From a checkpoint of a small transformer trained on Wikipedia.
Size: width 512, MLP 1536 squared ReLU, vocabulary 20898.
Training: a variant of Adam for these matrices, 1281M tokens, 4887 steps.
MLP neurons of a small language model. Each row is named by its layer, matrix (down: output weights) and neuron, and shows model dimensions 0-169. Each number is 128 + 32 x the weight over its row's rms, rounded and kept within 0 to 255. Numbers have three digits each.
A block is one neuron, or neurons of one layer that tend to fire together. After each block is what it responds to, as a language model described it from the Wikipedia text at the highest values.

L2.down911:127137143133175102075148097102158144169143080134144115134078134193112121145142153089145098162106156131190169189177129148123154139094205143184092145109123171202129139168097158148059157120104113083085129064146151099155088136165124142133141142114186121106183078112068128143175185157137085104138109128112100166154079126070090092142096095135155158063096138123127128118137091150110126139176137086157167118064104139123120125109127102163116129124151141169107200086137127126119149162229099162128116079127106090190078093
Responds to: Wikipedia section heading words. Words or word pieces inside Wikipedia section headings right after ==, such as Reception, Geography, Cultivation, and culture in "In popular culture"; it fires weakly on some topic nouns in running prose.

L2.down306:139151130077171146113114146056192088146168174185118100198089151147142162091159118108150138080118117135156144112148153123159201159128145128101137139157147157170149155119150168153167119181178153140145108090107101139100161093178155123097116118112138120082158130182171137112118136174125136133130087180174137120119157119115103125136118122112077114139172081151158087074099032135129144099141150155082107138129119110112095153123180065128104108131048111129128132189178080169117129171144150155077173149131151106143180151
Responds to: Preposition after institutional names. Prepositions (mostly of, also in, for, to) right after an institution, office or group name, linking it to its place: Parliament of, Supreme Court of, teachers in.

L2.down1204:124117069154143166121148093139179094125177116156191142122122102166150162142153104083109078127131130126164153137115114101131146124178183148168091106173123094165138155146116059171126144194131179151165131197111117120063125137108186102101149118087121150123147131123122142116137116120118097121166083226112108088107132156094095123142117119120140162152177196084080066110158094103095122154164090020139121136130138155109168082102108111131205132146167166134126133111141159144163109105147118166129118174207123172166103095
Responds to: Mid-word fragments, heading markers. Short subword pieces in the middle of split words, such as en-erg-etic, con-if-ers, ple-th-ora, ure-th-ane, plus closing == or === on section headings.

L5.down134:100135150161078096127141121137144168158151131129101144121126137138128120129062080118133106113128158166100156181110097099068150107113119127133112108095098134110156127193122103128095147142135134135138156123106166180119069133125067091164129064186147164114135212091130140144143198122144133079137114088174144120156139040128090161086094124118130155065125140186096095135146120105145134095056105155154067193101157117150117188168140152085093147141152149085119133071097115056073095164167131079156170125107102114094129166
L5.down408:153126220158112079128091120145101198072139117126104135172125138122124073159080190162107118101166180133108082125084096128143071102132135092179069133083152112146138130192129036135111090146153145138140074129089100142125089115108191147146082072179110118091106179101159174140132223139104136098158134120141147115161111096101173159138076148159143077089137101154099158117173112086171155104133085196157151136132164128090141144136137129104130126161155120119136162126103106154124111185105158093095163155095157122084150207
L5.down479:082165179145085092140130120091158172166118125132140156082168090153176127154084128076161134198112134173170121161153064073078141088145142121133095137118059114109086086134127127169105135153155146126127173094112159201161078168087108132161161100172128107143117119089153113152128103094178162080090115119145134134102146078095138164141148123074136144122126119145110147150111115097207157080129117118128101178096148063171115168135147109118095103032136214168116120065111076118083194143102148134160104125068123145144114165
L5.down873:130131167152099114179120098150129144153161134131116124109091104161185139104099165057141133163119171176159142122080100110110107094131095161121157149073106105075133081125157155105087223140087107052140145161137180170111093175069133099082098115117152117119120173113147067125156207105124155160097120140156146135135129096149127159086085145080109133096128167146114181210180117099174162126126111120131107149084100093172099178139132106129084141059172176116149150059095097172111122134112140133198123113143108131180151154
Responds to: Table row-end pipe. The closing pipe at the end of a flattened wikitable row, just before a line break, in sports stats, census and election tables.

L3.down207:103116112125076097140125133139068171151124132126107158108121074179134161164177159158147167071138143091133163120179134137195136144108104074160137099140147094129157117106196168085095151155112147131121111165083154119107113116095071155097090080189108152172081130161121110112165101103091164072072128152150099149093068104092131137153061100129097110148111128122114106115176157140118128101176180113112128159136151151153110183105155133129205173137084130106068138113158147207107122059139135073142156190126140157210167088
L3.down513:081134138144136167066157147085143077146084143062100101123171100103142100138078097162188154137212121119137091098191175119127115153114178173128104137079134158133152193175135153105170176180141100132112123141139187134185062120237179138102061135131095110104107086141165099151180151144144116103103115096127073201114124123179117155115089125081115105150115152121136130062099122089112177155117137062157201152105176105162140141132111202127111109152131157131119162129147184114130112078158097166073166118136131110170118087
L3.down612:115122166070087095103144128140135167058172075139135151132162148133172093069117104125131106113127110118147095129116091160076120102025203161090133110160165123118176083116112069160194124155173179151136062109137131128096153084124121122211085144134156150173133130222150124168137096127060088145177115093103187112165079118117072129131131098178118188146130133135171142077139121190149022151193149160148143136177104165075062093114116121144120090112117085114122080150135137080115157106183083123088159124138120105177125137
L3.down1163:098105160181134162157185153101170099144133183208122035196142116136090100119133154070136115107047111171153107160092191103093153178103135184195061079177171122079067089114083100108184129193204096122144106100138155107161185104064154133116095109136136146127079117138169137175152160152128164101120110102101086125143160133127175093128149134127159150116132126136107066169115101145129122103149038044124158155144123109148082069148156109112115102081195104168097093090102125085158114109122156195138117151135055136084126122
Responds to: Prepositions before proper-name slots. Prepositions and function words right before a name, place, date or number in headings, infoboxes and tables: University of, born in, Elections in.

L5.down834:117098103160099101157134086092126137134162130097067131159155151152148166121176130112097144106123113086111139078138092112100186107118109101097133087093158140101155187120121142112123172158181116151139128119124174135184175166229090088114092040179159157132172097118085158160146063080063106180055167133143132196137119091158161104090077128086214170157108159119122182099107153148209148146116072138127153110151122116183142132104142122126109146078101152093078116171123150090181119151207138142162119152165158137106138161
L5.down933:103077110133196129133107135146114121079101120171150086117102112190114134112185069232160142160126183165126116137105106089126120172126114156123080087089190142109099113084089115176095084092173121110145142080077113170150084075121121159128144112119119163147161138185193176133135110110134157127145095099149111120130092088107126138104137127145114182141122099149123142090108093109190098148111093149124174122214102105151152087111103143062134112093093130091113087121111159061095138142159138180121122118085129107101109099
L5.down945:085090123134103158070157144111140107136128116135127119143129154107096141164184112157112107073144124154176084148145121147107123101177109155131148197128162135135090134109152155087163106092115124189172133154117033165131170162214170122114142132065100158131204114134117154065133090036101150127142171170168134084105117067127169098143130081132143185087154167139125098142148171135119127114089147116119141110121169150084101112155158131044096147186084106158177126192176149121032115115090066158108184154105098134090060136
L5.down1351:132172134140130133158145172152138087129099126094156108133143129167153099133119110129128108077130130147108124114149191118103140148148113116171164094090145117114144126130148103129153111113142123149115084149078178150137113074178172140108090102186066119132137093150087094126113165158175129145142147137172134113184127098104130076159146148176164145179070127136131152157083136104128158087095119107164116112116165112093055126107115120068112129169109110100183145103130129133040140094112071115124190092089147144154142124
Responds to: Article after role "as". The article a or an right after as or a linking verb, before a role or category noun: as a result, worked as a commentator, is a dish.

L3.down1:198157131146118132059058098077158126064162126157127102149193154078136140102163144074110108103116053170161150126134133172180141109088064120089117177162163104144112175130117084178116111150124131146120097086122121130153104131168171089208111123096088081158121177145127103135106098134118121155145194115122105132114147066162137172095149117146108082175134081120133093091183148113096097119129165141133162090184111129167130131106131192094106176140137114130172127126155087154147065162151130121132159109123073126097105175
L3.down242:153138133081062113109168124119114100049142134155139082113114154165149136151137132157132121124151114137210130164131097079102136164099171169141172052124155127103175151068119130151141087134158094161117103193038153172106104164128108123065138112126146177102115145176171151093126078162128088162178145085103131157117186111149125208120126146061156106206126143062176129109104150189094172171072108090112113110054072119165115086098062174180165108114105096174129133118126158084136147119196097137107163168135090082109132153
L3.down505:175175144128130091167153119140105097127088134117098121088098194199179148139150140148113177126129121187131108231082097099111155121167121136213144123061137128049096120128183122190142175158120130112178096086161150161121077145141108157157089120223087127190145196121183160100095120151104133073147129160134128145155109071106137158124090158058095166177120133106136080150130128080134097142146155151149140177121126128111120130115134121135121140154142080160104141150107118144144118144216076078169089103103118107111127138
L3.down1475:085131153146059157157152143131081121121120075136090092126106159125198135112112014188095091118151111137077167136085144104096172128171087099129172115108172118143111161190063158165108120103141115163159030156095148099075141095162084118196127090123113130137164139145141174165168119062128147126147103114201104057108145159159126123115155153152138147147137186153106114124110139086158102122132149105147120210151122115131098151157115144082136155114087086130218121101175139089153112129149127149142053131130165110119141124
Responds to: Table cell separators. Pipe separators in flattened wiki tables, especially after an empty cell or the end of a long prose cell, and line breaks after section headings.

L5.down276:084135105066106116066114128128144136134184120173157132191140140123102156119121172105191081107132109129148111151150131068146136110087100110117124169097132142190065188152186136156112077073102135134147106177123154156171072122229150104132104149163133135115140178133096194179186154162154145106107179162111153186203117138126177086158104182110103208149104113153184119101124065164126145159092128166156132112167146117122125203148117076110164150093144086085114117122101105079112081114218141143173149106138147156117118100
L5.down363:159160114093072094117161169153133158141153148189096136123085144125171136077185159112119173200120052104170194112152113123108077196158162117119094104172166144135128113094085137114128148114113139092125120173105125125089113116064117127135040090089108090105163135118082156093107174152169138097152156091090094128118126098106079101106111130160147131148146117088139106082104131132051115142150186126119148108202140147136096190130124120133147110188080122122175116091165070126113141145137138184092103167160074107056103129
L5.down421:151115113062084142083145168104083116162148121152110123091132217140148099131164142117149074155152085114122110105172147134141135119134060110099159168135192110161088091122082103205118070148103132176076117069108147108110123158155160125144118063131176081122172141089072160090139191161155103138144163155075152144202117119093122084118095201162083177121166030098089148108159078166130093172143149177255150075160118118134146141144120119131182136135149088104123128073121113147191143163152065159092106168155119099138126100
L5.down431:133149120132081171120131137138153111136182146133122045119148150118146110094137197083110026180164141146129120138085147143142141144086132135154113078126127104160105125145044174119045110140177210104092150092164123078140169127156104184162102116217119111134113137044089172157183188054142107115110140146147099068088147171130131101072092129121117144046133135155138147115135086105115108151140110217156152096117130089129151120175108087114132075216167109105132091117161074133116117080121166135138103116110119138101134105
Responds to: Clause-ending comma. Commas (sometimes dashes or quote-commas) right after a complete main clause, before continuations such as and, but, with, while, which.

L2.down1361:113201195155171150177106149175114147165165059169154098108148111100101162123172116129136107167078135083190153115067131141145112116157137153044143077096070149088085141104122176113201154144149113117129127129136111123118112187161103078066136100089165109096124140145074092086107138158086123134171124146122153092092103148136132078165174145066051187110162166173116088193135168114129147048192154172115085157069061112125112180107058122143140090102115084126101103149092133099081085127102126057141141124190140090145066063
Responds to: Table and heading structure. Column separators in markdown table header rows (e.g. the pipe between year or number columns), plus words just after section headings, as in "The cause of".

L3.down622:129135062086102048120119125139158123121124108128117144111144132138100135129082185135059165121159146128152163161126174133133121148140183087087134084170158132182116139122102142141094156201086113148099180125108151146146125161255121113117140105187150120150118103129157146180121131119111055145158129120126099117071183136051125088081133121123151128143159126139140148068105125177137099152099148202147140177175104149104059137154087075128130081187169156116136095108180085092150074142102155113085103158138138121144118170
L3.down689:123090123168153068133132139155151126093125134128108102162175121086063142173167114055110074134126058141120126153135109100127083117085099096132126122104132153151108111143130161155073201153094127127101168131076121118148170130243083097088145103169152094148095062099118124145147128119124118092114115109108169175077173138168126150118086159098150135101172097143084131156142169221135122113152114163123141107175096167129143131104135120084176099128129096091130120047158113094079123163052131080110129104110171073177152100
L3.down795:092132133151103036109159080116153099144105049081134121142139142127127107127142191129080206142150162172142157154175152141123120138122205087118087105153152168133122161120152145150103137155085121105116141181148079145148129175255094134121145127136131144144109089137148141177147143111141097127154112075139092170142147115068108085084129118077141111183155138136163169087098125199186052178146111214134138143190077189136044109153141109101101076165168159137167097135146059093150123150118155115135147145107147113153094162
L3.down1382:107201168101146073141118081138121137148140114080123112116072117124119129084133195139130161131117208102110120100143099139109107140125154135155133127109138132152128153130125108132160160192112130114125153136169160104150133147255133126147136140112140126122082174138127168143153120124121147122130121134106146107136118157098104150097181122128106063173135135135092141145117112150132115234137096210120117065193122149161130159116123112161125103105114159154158132115143096132183130127154095116149164125111111181166121157
Responds to: Section heading closers. Closing == or === markers ending Wikipedia section headings such as ==History==, ==See also==, ===Entry Draft===; also slashes or hyphens joining words, as in w/ or fruit-based.

L5.down257:114097126108129116126140121162099122139128136101102137161074146097145111123179176163109137124110155104147145074137161178137108074173149138142135105093133191136152109118049157116119121116126172089157173103097126126116093143255128127113094183123140102114130189099135135181141195137152099077116102062132133187146106179156106097114173112107112120132146147160162150159057113131122148142135201163093126090119121181120130128115080136138111107093148143103130172141121096067175134092140108119141151100133117149160146102
L5.down491:181143095083067097188099155152206139149121149141087064088027154079105158067099161135154132154160163159106175148140140123133140146163155068112121130137195152137089109135134069154155182092168108105152165146162155132175108080255095120125091150143158092152139201087148106174172127158055099158153131090093107120121106175127140147142176124128148135132123157126148163184180109176065129141130154153170129102175119131106115130139143136129090111113137154117155101221091175130108147110110090121173153151120164127128138053
L5.down1278:110080135081134121139146107141086129199127172107146159131096109139180135096131192119121173176074121141119136131114126149159079149143162110093114093114163178100176122146116133093155092123154134141149127147143142086119125136255097117104183125175107150136067148128127101168124148108159123105130083099102086111122100162143167094149144124115114087135132098090171130110092110163131151144107113169126117094154127162088096145150133138142096104141177098172172123109137095122165162139115095147146157174122133139137100124
L5.down1430:155115087113094117131118115193103040151130098119122158157166102131127107127108183117106184147146174158156146108132189213159110112112181125066101121142174148179140161133130123150154128140129053148116157152129108151169168165255086140123191151170120141100123121123145126173148158103096093118123103102120078119139107075105161082120160106084182150134124134115144134097111126161127152167120134204123108162184117136117084132161103115119115114173197180188162110088150080112169185127129103145140123165126164150134098149
Responds to: Section heading closers. Closing == or === marks ending Wikipedia section headings like ==Career==, ==History==, ===Entry Draft===, plus the line break after = Title = and some sentence-final periods.

L2.down268:175142167140118135151161135115144145165097095110143107092126156087119213138106152104075119128114087142187094135150091136114146090110167145119101107133190111170155119076122145061122173121089156106121064168138053137176135174022184136171118115084090113104149144130073118142122154087120176101088074132133171149199117122131123070155089139156146152113124154138122161062177180139114133115108194133169125087144223092081126142136079093079157173145154115128186087127119116110053138116119121139122150095149100118118148149
Responds to: Post-verb prepositions. Prepositions like of, in, under, on opening a phrase, mostly after a copula (was of good stock, is in) or a place noun (areas of, hills of).

L3.down489:124143167120107057140133090154116160124121123133137127153069110118108054101163104091165081132163097151150163115185115150199148177143092100100144122129122070105136156140146103120141120060103138114113138081119176099114159131115145122140090182110156153152193150090072141150094126150138105119151144123047064147198097126117200123102115118163083173149142129091206148118154137125068092146196121098134154167107168185176111145062107059155116132099079121073176169170100158153098132113136133152142116075129118131156150178
L3.down719:125091097127098176137167087188112162184158131101174124136150127111163181097115102135166123082153057145139112109086078132087182166140125163113097090143121131159145106144115116109104131108102138114128153154139126121108152118099128127122124158170158110149126103119125103137125088179203150110134159140145090144127182086106173148196137139154119171159178111141079141088122139125138108131120163122104144166174123107146145108099169066111168162145111143086146052106078200159173098137162168133099173188102153187130153128
L3.down913:122067094143146086104098151173173100101140080078127131126068114155125130075108126098154115136157138121173134102105194151150165161114096089085123121114120074174150141051088058148146136137171164142103130144139092216067131137110125129144108169145078126120144118142124093134093139104144086133134118097090166121128170120105125152151179192168109158077161122133145083111130101164123181101168134147123097125142096137143128104117150078159112166044127173119172135077166152084134122071128117147112079147099128126144169118
L3.down1495:192075143145078130161129143108115126099143074147067149116124094054135116162091108122174130153115158178152122191117158115119111083171119151121154118119066079163089174094126183065111092147157044142115131126147122156065097086150110164065136136136103083100098140182161141128069162128114147105144125101103122110138137100113105110139100067143144156178115125107163113092107140102169136178180114130203070148102099120117127177130112087106130139174110165122127155147123109068151083178162112191124160143098139133174178122
Responds to: Mid-word fragment "erg". Second word-piece inside a longer, often technical or foreign word, strongest on "erg" as in energetic, allergic, dopaminergic, endergonic; also pieces like "yn", "trans", "olog".

L3.down247:118091161134173116102121129109043106080079135070161094111096070160115141179146127148072096124151083143109131115135099147088078118087163175139156115123109178142106138151111103117178164205166107185136136145082178126121167114169113162120148160220101138121158090119082139152148122138111161092106135127170109174117095094088160166106103106210126093185102124105144165128067105175175120122076064127187146118139107165110149196034101123130140158121134097093125174126119087123167123154167113130106078126154125127191136125
L3.down408:094129148127140104115133133125116157095088085191133147120154061073146086149124075145111153098130127085115118063116126106101175115142139164094133148092128113155125119092094142106144148145139083183176161091115103125134130108209156157132091149116102090138119096108095132125130083127113146180122121133133143097040081084136149168084110102171131119145134190118132082162119130196093110119131120122172192176162112126146110118110110157047131149164126080174077091135096080155176101195075154131119140123145101103129076149
L3.down737:130132133137131175075163091145155129049148051157124106107184211168133107140149139138079088082122152153116084163174103106097165125095094111165117114133174165143108102188073154120089146131095115134085075141166121119104139146204098057130138131126120101126189117074128091172188177101133158145160092111170158082149130137095155131085143098164163126111110114096117131110169095132116088136118161150195143090175206088132171102183109144150118099059134068083129111117123128121112102096104167129130142096158117074120135131
L3.down942:128097090086207148114135085126174195123136118139180123122102176124108135169151177142123129158095061133115129100127094155149130056116142163153131140149114063140135080071128139091092135094167085122099162137096070126138121143128130173157098071124128160114116107098128140141109095105107205103125093149158106121150119102158115081110158156077110149136129149113129045090147132144140145170101101153116133160145113162098080156163074118114093116071118120192135076184118150136151209130173081094112166125098203151119126101
Responds to: Predicate-opening function words. Function words that open a predicate complement after copular or "become" verbs, such as was of, became a, be worth, less of.

L5.down256:164105153171111123123127115135148159075148143112120137101166137086162146071092140130143065112114132188134135149135067160099113096128081121113128167117128089112114143100139147126118152086133121130091099153202153077070180174145115062154079114129112132195140097147107140164140109127125106127135122196170117162092142111086069137123112134194142128114129155133144069151179072154161100163091157130192116140071051147091175163082140096104195154085105112103136151092153168158122069177176138134075151105108092143070139172
L5.down502:133150091078119116097150085176162128134082161134116122159116078079067103126114142120191123160115124148061074170123151100111105135117139100082163143157128128096094152064128119151124092155106088177152177142043071157086111110084104094150146119149085089135110133128124115111139148203107156146153118139105202138081151076126112162133101138117112143150093100141157105134151156164168124104102120136095081183180123154204113124133160174124110110162121128135151161135082134184069138165082124198119153125128169101066137113
L5.down1440:161114104160169145165141167037178079126115147108176133136175178118116113103127105120139109128140161179101088164160134086195147090161132160124127122187145203141104142108127160114189165150189089090184138177138156167163102075187134115248123117100142151111063134189146119159097101140086161156096121135060164135083056079116113092118154172192092130119164086152188143096098093134170143099167179149156146156137098154142158218108129129155116127145078125087122148160200101139114163177133079131093120169128102167066136112
L5.down1511:147066173085159172110150102155159179183139153156154090145126099107120104100149143160108081116085148165087124121129160080124137139084108152157141129181121104116102103077118139095133214101189117113130136146116139155157107177101145198099072152149069121135089118152128117149110100075106125175157107029123120093074133173101098112124129207110082121062117153105111107144192106081132067129145117157122120117116099149130152107144099135094088105152047094137135194161098078159138080094148089117131100173091106170126141134
Responds to: Location-continuation punctuation. Commas or colons right after a place name, where a larger region follows (Scranton, Pennsylvania; Ellerby, Yorkshire, England), plus "in" introducing a place or year.

L2.down1379:141138073119092070141098110122184124100109132121110110133166112128119123148062159123100179158143102123130196125117155106153175125150167129100143117156147123167156110125094130168119137188068097136112195103121176140147154136247126092130120082141161104156076102139147185161119110127118088148172109087112134171090170119056158089029150193096184128133155115128136142117105119197120127108128148138156146130184152171139105135172118100096158082158173143112081086118151063103187130142192123128125102149081134075131126163
Responds to: Section heading closers. Closing equals-sign markers ending wiki section titles (==History==, ===Elections===, == Personal life ==), usually right before a line break.

L2.down467:154107142094157126141132131096104160181124130136101115146140109119198124110144141140116132105135128123170106116158135098123110143116190174116210132092128141068066152100110103099115142185122081111078099137096079136144123156191137160165081126128133138084182096135149109143048187135074089096137159133157153111131095184113138107163105127102092128103149095067163109092103174145150105126096137174110180042160138107109108153137159087096084195117128097087114096131188145098134070120080111206112030133146133160106069025
Responds to: Main verb after subject. Forms of be (was, is, were, are) right after a sentence-opening subject noun or pronoun, as in "The eggs are" or "It was".

L3.down34:125107097117168150116138075122167076131148101141142080133159083117050114143141156119107131184154165098130102095117132100156125123123106168143120159155086089099126169107135153158094159132146133098145167157153110120128129139247134133166143159119079134088165134140172133125168186156085160105059104096089122105146103147141158167184076143122156150115145114094100119129186146129180130088103184128170166059174112140091157160158151130143139096121101138157149161104058116082126171122108110059121088162118096089174167120
L3.down227:117047104092125138119155081144132124126117095140076144143151145161145166109168159115121116134125123147097151122124124123199107123117113214176099130127133122143130169102116114106144132130071124088153117136056129122143067125168131112182156112089155115097162120141115092179119150154138102110213085148120149103163150123151116091140185123167127120154132094121157094084134108145146197134135164101163097093124113135133128119125091097149083132160079128185148140105116087091085146150132139142171112128129145115156126164
L3.down404:179112135110142170194059123192115133050086114112107072108138082131093106058189110135143120081185168113138167146127171084079149153111152122110069130084179126133111086101104147136086222137079145089114120123140082167090143135114093104127137114137096158168094180162137132162119100100109082179134097128134116124087115122171116164118155130104099160123137137116087150085154109147075160062113145093100104139106157150120134116145076087144162137170135138156155098103145088093146076181144116159128146109137127113168133183
L3.down894:094141107136165119128156133143116179116118123118109124148075118149089137147117129179118127165103116065152152086168132171147217169158118198133077137117088124089122154093147053141095114120115181125146088094106179139132070129134132114119094167143145155084163123149106167068110130199066086132154117097141091125142083116110089101099116170185175185133173162071142129112124089156136120140146209071120113152155054135156203125151141148112148133084133159194091184142160175080166109143152128129162050185090100124132093099
Responds to: Wikipedia section-heading words. Words inside Wikipedia section headings between == markers, often the last word, such as history, culture, career, Academics; weaker on list and table labels.

L3.down154:139179107166097102132149112081157190167132135149124136130101162067172086072171120079144129155132203153177148126103112157087123158088148121191141150103156111102085132117131150113100130175127182133151137108073185088134135151255179166113070136192132205174164147113119187114144150128139101045079151150155130156092143141101108103075066136147084122153154070102104157059179081145162117086112127080108108207171101084153139145123106119135155132118126082122085136138120113155120127102123142123146121113149086140132146115
L3.down187:141103103102166132139095109167161109090128083174182115114113171111169111093099131152091187124083071093185184164083169119093078083162178082164134105097144082106122192175093118076147146132104127111149092106106109183079188149166106159170160227078169137077166138116107102088119115114131102135122095111136131071099118119087183125173186113176090101151135065161110058167138170085130140146154171131114096124110182170133134135135099088124114154162143105152121078127169174127107134166152129131078117175156177103144091067
L3.down465:144109162111145093063075109115088107175107115126126144133183194088137125166134189090131130169104129103171130113150169159112106148096138108141138110197115113174059147202102096156151160103148125110097148134137093151164081046156101123198155073159157153133166131109108130140215090148142125102197154207152105166106166142118137128183088107130135128178099118099122156069144195234162141063170140141080139145116057131138101117137138117096136105109083111093168031135126158116123152161140182132117139138157126110097090118
L3.down592:070134164114065090142138102148189148139172156105137178116078135096143140128103116117156136142090119145108154108114199068138112114092159095146099102138160149147103121184097118150128118070078124108139133171196081144146130095107148082139113162202158155151155152057158151149160174133198150120142126143155088189157129132119121165125104110057132134142088145129153129124104109121125158063137126211170112129104136133162156177139135132138120126184193149091129139103124088140141168107161161109125116118133111156071198193
Responds to: Clause-boundary before complement. Colons, commas, semicolons or copulas (was, is, were) that end a long subject or lead-in clause, just before the list or predicate, as in "Among her first competitions was", "allergens are:".

L3.down156:082128139075150149157138147135161136167131131127165080155175104109152145125155085144091091139089119111130115155168137110117131130169169050143144085131171113193185103108104176126156107106153116144141168111168137131156178106184164115174156136083148111082097112118120151114117153080109049107131125126114098109119148120160189142173137152204179172180137112124160108145158132143135162125100091141094156121165115094129135204133112115106131176200071160118150157136155118091072098127159118134161109095148118130149105150
L3.down235:139128103154117085206137154185179083186096164109135168155114110133137109093124039140130118097100162094201127163206197097186110168111124092164159153135138057142085125122121134116112166140150153165130134121159093124165151149232086107123094129112117154099100101126118108123088185158120122098160110142121192141141073116142110124176148119133070138196087142139114133095140148123088070120173096136135129086129113064149089163112137193171133068137123146083118152121130159116073125106148128096082098159077107148122141164
L3.down361:104205166144110104178142094148179145174129118121191075125148114178118098094109085112084152171122160144118076128171129133127140076126179168122165142147087162114157087149101194093165115162190122221131126179151095093108152126132109087191108168132131144105183106134070147089115186137163148139078149161101094121130138114138112091160131152067168130158145112129183148145092153116177186121125086075101147145093124112140160164058131139151135131137109109124143126134175161128136088172137054170137149111186183069055108152
L3.down664:159127098127151086099198125125105166164155125118131144134101169073141157098127146113117095119120043146109108134160146139156135113103042106111132131121100093144126097131119186130085075149102123101098105115144103156146185138231176162113115105152099201139121137097111127145140181136160091119099132127127176125039098076117151161132132103144164165103143126149107167131147164134161110146150133140156134095118091160146157113139125091176148121097148079131117068100172124139163140152074143157114115127116155117132162060
Responds to: Predicate after a subject. Predicate verbs or passive participles just after a subject, mostly songs or albums in music articles, such as voted, reached, entered, nominated, was.

L2.down569:161187102133083109106104185131157176141094145116123134152139159127160127160138109152100129113115109155157143118166149113132126173000194136133123098169118133169101154112158128162153100103110108103130142125124114046105135082091153139090082149164090148142125122121147173126092097092126105089109185105124167139098122166174137100134122085146140134100077047121160176110167135135149104083148138135100078125125120140108152131157113149039091151099070104213147053097194135126164141113136157133146113113116171119155098191
Responds to: Enumeration-introducing punctuation. Colons, dashes, commas or opening parentheses right after a noun phrase that announces an upcoming list or elaboration, e.g. "two categories:", "the following townships:", "two versions -".

L5.down175:120115106142132144144159119153110174162154083166122131126111177101122124130075084152092067080101076125070150099167153126099159200100112181155132144103120128141144143186114207160105158139138165160167141158112158118126133079118113090129103152067166169142087147163148151092127159088101083091091103123125107148097102127149165104102163124085163150086121068087127090133097145160196118186081131132145172132189160062150151109118099088090132077157107119133093086110124044169097104101140114151106055167105068143102080114
L5.down327:087100134135147111113131194132104080127187116163102106147075134184099094159129112161173084136085139123165161144148102082158199119163122103106041103176121155124085130137198126140137110112164161117154208066093177092161114158062163124150122133186166090113103081104144100095146135147150182102147145132101099119070158150113154154128138118118059127186122151154132145170118163112145111117120179101083153089142112096140023159106144172157209137178185160106162155203134100159156179105035165136134140145079094155139137132
L5.down472:108145130120114161081145157126149078095128118152065152129050105132121131099176127102136175109154148103103136132169143151138123143118125066158146090120249124132113141098110104149128108138151105145149159166110129102160070146204164138153135124159126162018133052100145126126117062161165058159101103140093113143148135143121158152104191108109003114103154179120102174158160100144145067170102138108123174125147147121113096162114114146124136146128148147095123125153115190117151159043097101144188141158146142056130190102
L5.down1262:173113127078148114168077153072121099157148147202158104121197152166123150049116098126080167132149105094117130127173105161155118186100121155181138179061131152154148104131133070119117084163099122132111188138155142143172073112174088150162114120087175102129143067124108107110135074129163090142124139110130072110092102075136154145121138105147137154131175167119091167099085084082135142192131165192161092060136138143152149121132148137114121173114081137110130153150086082164120206184098053125180164142082138097131224108
Responds to: Wiki section heading words. Words inside Wikipedia section headings right after ==, above all History, also Production, Characters, Tartans; weaker on phrase endings like in light, in regards.